Weights of a small GPT-style language model, trained from scratch on English Wikipedia: no biases in attention or MLP, a variant of Adam for these matrices.
MLP neurons of a small language model. Each row is named by its layer, matrix (down: output weights) and neuron, and shows model dimensions 128-223. Each number is 500 + 40 x the weight over its row's rms, rounded and kept within 0 to 999. Numbers have three digits each. A neuron's up and down rows have the sign that makes its largest values positive.
After each neuron's rows, "fires before" lists the tokens most often just after its 100 highest values on Wikipedia text that the model never trained on.

L2.down192:486489467533437498505504489502484465518523515517544501523524583525448516551541503535532489488496500507487484491525504547455569547492480548473512536496468479499443508450474476555545510484489536511517480519496494537486438524571573492544523477537510468507543529442414484498504431537527472514
fires before: ",", ".", ")", " and", "–"

L2.down648:583509487521529536522484511498491473587480465494515527493449575438503484541455493560582517465495538518526531547539497527550514518419497494548512497510504531451504522563452480446503604535448467489499515502438555510495509508455526504549549568524465549470437481540514430519502513487511436559
fires before: "\n", " the", "n"

L10.down14:455504481536495552533497502591491454518543529576495519485511563528527492531467524522514524465441505485509483505541470539479525632542457503498523530496517559540492503509473544447456580517443460517493531509461519482513485503419514444477510513513565549553551515462497451471486576521491490543
fires before: "\n", " He", " H"

L5.down37:472458499532475513514576589543482418471530515545524455509470498529466510520448559495492529554489458465419543501454448508527484500467502492500493442477489501512552445437504455503492475621461513509458453453477477477455463527525488543508473528555497442446515458537468502578504454482475497531
fires before: "\n", "rat", "ec"

L11.down339:510441456400523408503491474502458500507489562483465549448463526507500474538491424492500507471472447524496541555477494470490526550522497473346528532477461502505511474543495508504549475513454431533530461443449553527585472508499486477592469556502509554503506475518475503524488540500477472524
fires before: ",", ".", "\n"

L2.down70:522466493535506568537429436456527518499438430471488577468529491573513477557491501487513460539563472500478498470510454510482423518640454419451516559472524503462512533490478546521524457472526488452444479451546478444481557524508537536484503481476493557462591487538476516452535550474482499499
fires before: ",", " the", " he", " she"

L9.down125:560543550465498576513500459495595521575525496495446557570578519501460521481519538496500549505454391587561555479490524486553484449460520458469461506448446495538495517473565505462516585446469539505463487504522513435514440451531508519548515483408467519490466542417527492428479590495550542414
fires before: "ry", "g", "ause", "t", "om"

L2.down437:482487478584551552470524492526520485481412492580528472498504451513536533466431440472456503561523506534485566461483500458497485628496507444431485598489481495489453557438535542573503526554513522522398494394544487453518525538573490513476428513489523484514466509474481526527572456520520490512
fires before: ",", ".", " and", "\n", " to"

L2.down543:496523523551533462496472594482461544536525529491497635487497438516531559526454489493471485505455472483426465485474487503485550540484505483447533531529526535471513472574512499463550525541464474500453578481547564456500469498505464498486492554495528526465469538489476492519559539521455474498
fires before: " |", ".", ",", "–"

L9.down112:424464453500483507500522521546501499491489479494494489501552521448440517422432489489493462555449502515509570540478498427516433533479488489551506488433489513484447516441494444462560504538448535435486483482548532493497537501470440443386504538538510460500466509482537537594499562539512514512
fires before: "ck", "m", "ant", "v", "ol", "ther"

L6.down329:562517445514480540467466552463490483446468509534547544505539538544471472532521461503410493498496455493501435507532502532448527580464472505527524547486529478461512489469614446420567558569474511457429464504526501490510552461508581494533528507514451439457555548480513509470551443563455468497
fires before: " |", "–", ")", ":"

L6.down515:479564463579456566516521449436460494539468532574461475531531477535485506563546570500488468498475506513526495535482462483546478493454537476496487484527487542461535518469524492571494480507471525488511514477491495504436505587478549491502515474526459536450556538465516519559484450483537481449
fires before: "es", "ence", "ed", "ist", "age", "enc"

L2.down197:553577536506508479478508498506519474505496561481545589458519410559554572550544505462503505521495570512530488479561459555538523560509532452605502505462537465496532606458463438413495462525484459365505536420491460500411545500430515515485507509537495534392538479450461478517567439479527524509
fires before: ".", ",", " and"

L11.down334:442527452505481515509467447488490526488582454402514471547484493441540453589468443563523520508498537434497543484485443475541548476504510424502551561437518487434492501452469567499478450530530497474489496488435491565520513538464494480449525492514483590501520534500515514526627530477490476481
fires before: " that", " the", " to", " he", " \"", "ia"

L11.down329:536476482487528462491439462468441506493500463539500575510528509485534432539505529428488471477490519499410507435481383548500467587502567475465461524524464533476504428495507408441555404553513504475496470498530504477518462499518529510420498536577510561540539435485484493428482539461503560504
fires before: ",", ".", " of", " the", " and", " he"

L5.down311:595494497476455491453538485543513403393504484520612427486541502547522538554562551487488521519538493444489427460519508527494502508513421526486518515555476451444435498470445511465520448527499397519521517476518476534482509485492464480500519523519584496563492470481531512564561477492456534513
fires before: ".", ",", " and", " to", ")"

L6.down23:498541506494526525462501533514457506476467439514477508481532468516503442452514537531494453514487543538494511462565525500486396482497414478430508514511559533482459478461515486528461474490481514484527509450468532544438457509557480432461491406551484538504439442547499507477475463470510463513
fires before: "\n", ":", " |"

L5.down398:477569560584512532488499491554505495501466486445545549502544467542533485434532514426478451506453569510559563442539497511540455484538524484487492558546432478600567535486510514408405441552545551523490480522509508503517438524453480503494509484530503523434497494527459481487569458609533479517
fires before: "et", "b", "am", "h", "ec"

L2.down97:456522578506506562416511595497485495465458493488446532483545453438532490491440501500537509562496427471457506507492468557492525404500433485534529512453456533500580486548529481455491475462488448547519548537468457444477517491442481490500478536530537471449476509467484475525493531422521447508
fires before: "\n", "iginal", "=="

L9.down208:473503548579517547543431463552493461541511436469516537495493511488567485510468522459504492486463427480498576470514418531459506567574516453472476541502526520497492532518493484475523489537456416522453500526537504475503463531525496525511503469506502428565507505416501471473468569509470511524
fires before: "==", "\n", "In", "A", "H", "==="

L10.down288:511515534496397515443446489470481501478483476478489476504505506496484481521511498534507480463489478480450512483461492511489487512515494522468496485514490510535513506504541510484479481487509445535501543499515481476498488502525461474474519461515490546476539526450482531546449527492490488524
fires before: "The", "\n", "In", "==", "-", "==="

L2.down330:503523522534519468567439507494569421538475463468490550530554565530468559568519460470566536523547450493509432518497491508502488505543472449508544531466527405480521502405456510584521464484530530459539470472567496533548508561489500583488445498525504497582451435533488502421557425431510501470
fires before: ".", ",", " to", " and"

L5.down178:506520518511432433458516484465556537556455540540544454490467446493473590499514429560458463560510475511502522517487520532479485426523499504562509508500551613495518489501533485484537470519570485539522485524513468504437525531492467547437546498502518519474544489439551538520472464593494491562
fires before: "al", ",", "e", "est", "ired", "ge"

L9.down93:420461504524491506518390481558544448486466436499459518566593477526520479544434529591504552473494482497439466522476464503476523372475401509518454487490461566463546465437471477529535519578484472506450537473538467509490484530523559516560511469510497549443502487535470527455525509508405538413
fires before: "ction", "ian", "er", "ing", "y"

L10.down138:568447447498453474481447469435460508507504500395495503481524494501481468468485464521523479438507479487439528489472518470439535458529522536497498490488540511572527488504533507528501490426529473524510520541535472524534513513504459519453482450477493582500534569467518511540511537499520511499
fires before: "\n", " is"

L2.down213:467556488475443549499520502464456507494512509479444543470479484456449460482457481508474442509493471491473518504497540478512490478534504571483497510528469522495505516472465470549506554542459538497500510477523476515445526520475516495510544461509529461449454436571525536518556474545525470528
fires before: " |", "ack", "ue", "u", "ock"

L6.down210:588532476471438486488554485517569512474463501492414505538490452489502498564474451575499492522438511508496426508515475494506496447589565518539477524562475463548477557532479583495508458526505502524483543516522507616548446531481506506507497469536513462511487511489490479516465472590445499520
fires before: "et", "ound", "ad", "am", "and", "ant"

L2.down312:526490447497539497470550561504561472459467478554486624498511567451469489464434544519485506573521440440520514541504517518526499514518468517486481453524505526479546510471463503439539463551477574533522427416413554529484547470492484467473449535446536542505517508544497519486531510520504441471
fires before: " |", "(", " –", "–"

L9.down156:532525476445435491494508485502526508553489546455546510493539457546544460439458505557505510479515441554518403521579536498516497472447456456501487487442521539533498545479497525560468428553503462455543524477460546479493558467521487514523485485496516491494522501507511550499533474449396561523
fires before: " |", "\n", "h", "ement"

L6.down11:424526474477525512483482517412560557517538487475439508546442511521584522503531537476506538425555470509542571498536517478465449511446470443444563517446521535503471496509486531535433489502460500553504397532483545581531460454528483529493522497427508474475477518456504538486498484523470507515
fires before: ":", " to", " |", "ro", " in", "c"

L6.down186:507470525503492498457486485529552469516503501522507523527501487478524471515435487484518435450509445541489496522545447530544554533535469422510487501537537573530472476446477463455457503526473536487439503474472486499546540411468492480488469500551491525505495443438520476414373562507468500417
fires before: "-", "\n", "ak", "ment"

L10.down189:504424494488559581498489507452514545488491473529479483432476549423493554556499533498432457487496512490513513493497424392471523516463452557520503530490496458500523495565454465468541552471487544530468487552496551542564434517528516494498515440614486416502507503459480492525505580453510493482
fires before: "8", "4", "3", "7", "9"

L11.down473:497414460479434544536597512518564557492510431506475556556519544502564531500432514568511557493515522483532503528507476526520514471506501459479417471501540563545493532441501458474509518517466519492550528459540507476548505491531528454493534484447514569446575483498522539463476540464549465463
fires before: "el", "ch", "ia", "y", "ce", "ian"

L11.down438:497496502498518581492520531417496514488490506482501525441468454481608517525493463492541471527474455470526598450497450478487464455428556517475502459544582521521503506490501467493464405466501510464408545533571528520488523498515509493440527473440451473472471515477533443429504562527497562422
fires before: "age", "ary", "ect", "ather", "an", "olog"

L11.down344:456506494568389483480485459500518500541481482517530555544486517474540475515527450530486489478447480505445498507460506474463498506472533525483514482544487486538498458521515524485541515473537483505573475504522502530473522541509480486489526451483527504496550580519492517502540502469537533464
fires before: "ed", "es", "ent", "ing", "ro", "gan"

L8.down497:520468507562521516473507468523469506502548557443526522470522517508568522488494477550571546510433446466559500491525450484525500498554443487479509488512543529488544536522488392504512521535521353504488515544522513495489544439502513473528498496495495449563470480523526495463543488541483543492
fires before: "\n", " The", " In", " A"

L11.down657:440494484481554440540559545511503447423569481503511572470520496497485447560548507495502452509501481460484477491473541497533467485458433482512509439548446430503545483462493505492533463540491452501478455504558495500457521411495546505542474566497455492474486514501474539505479479535497414465
fires before: " |", "oc", "oss"

L11.down194:507506493471513510522514478518526471483592490506482490518526549549499491542535455504501493461511461476498485487493521507518458560531526426422441512476463620533540469515484497495553556443458534482477391449458475610496429449539548499494480527487559539447565495518463531466448571485456512468
fires before: " that", " the", ",", " he", " a"

L2.down339:541474538520411508506422405487515484446481478447508472486506474492594471413422465519459506510542478542498583404427529517499474470521481435463512483505495456505517528536485553534493487465472496395438482474448481483540441539429477535439439481464497452534592545474551528546494536472512522531
fires before: ",", " the"

L2.down285:457514494471469574498438435518454493483474405602489544479436534483470543475527519477505524517552513541526472479511509426529522448566452507507546474512439436444463547439466532553590476481494543524514507557446422451464472502457523538530577467584521520462519452573476460506532564471465419485
fires before: ",", "2", ".", "3", "4"

L2.down660:490478394531527561518535471513617479455501528525548480505471529511431489563571471568554588542526484498520491515553485500485511588548481492467495555464462443528529519518520407525529496496541531495466472494523478520488465519510524517534492508551476463514503459507475541470450485462529504547
fires before: ".", ",", " and", " to"

L2.down542:493484477527463482488548549553435540551460526512490616393450442463477533528495500547457466530465484392551509501440520491542473533519551425514435469443509453482492563450464489568545466512524442470532484485517567447551509488516566477506493499486533503469518493521499525462546514479472440510
fires before: " |", " (", "ry", "%", "\n", ","

L11.down20:475452521537471476508421472457536464611503502533444499501513465514441518483550508495517530477503424466502493512487493439439392488453462517512491519507480505518465528566454475508486467501468470508558448546443512513418461544459602550530525550510417603530459498408533543471493550539495477516
fires before: " |", "r", "==", ":", "ic", "ell"

L2.down513:533501506498548509460496524530477546559404547494502551546478511489473367552510441450434521507498532576480458446456514459466519518445524485540484474503519545488460534520533517521566507519421585555463524463526523532481507541483565526495508492452525526621475474512483518516538467439478505491
fires before: " |", "–", ".", ":"

L2.down65:482496488486502574442570441433477512494428497462506483423484453395478516455549508536512455474461508566595472533536489444550499446520458529532466476468517535499538522515500495506464498514462520535484497427439530508465432526505509475581472460494499518460511492541473467537471577482477472462
fires before: "\n", ":", " ("

L5.down58:529496499522468555523505535493471489560452535508464538516522566519492525478493503545511566456467521516510476504523453446503509505546538475534522540474489574544512514499493508539439513504497503427501502460466394475528509496516528506437510509417482537499527493461516550501447479533488521567
fires before: "\n", "l", ",", " with"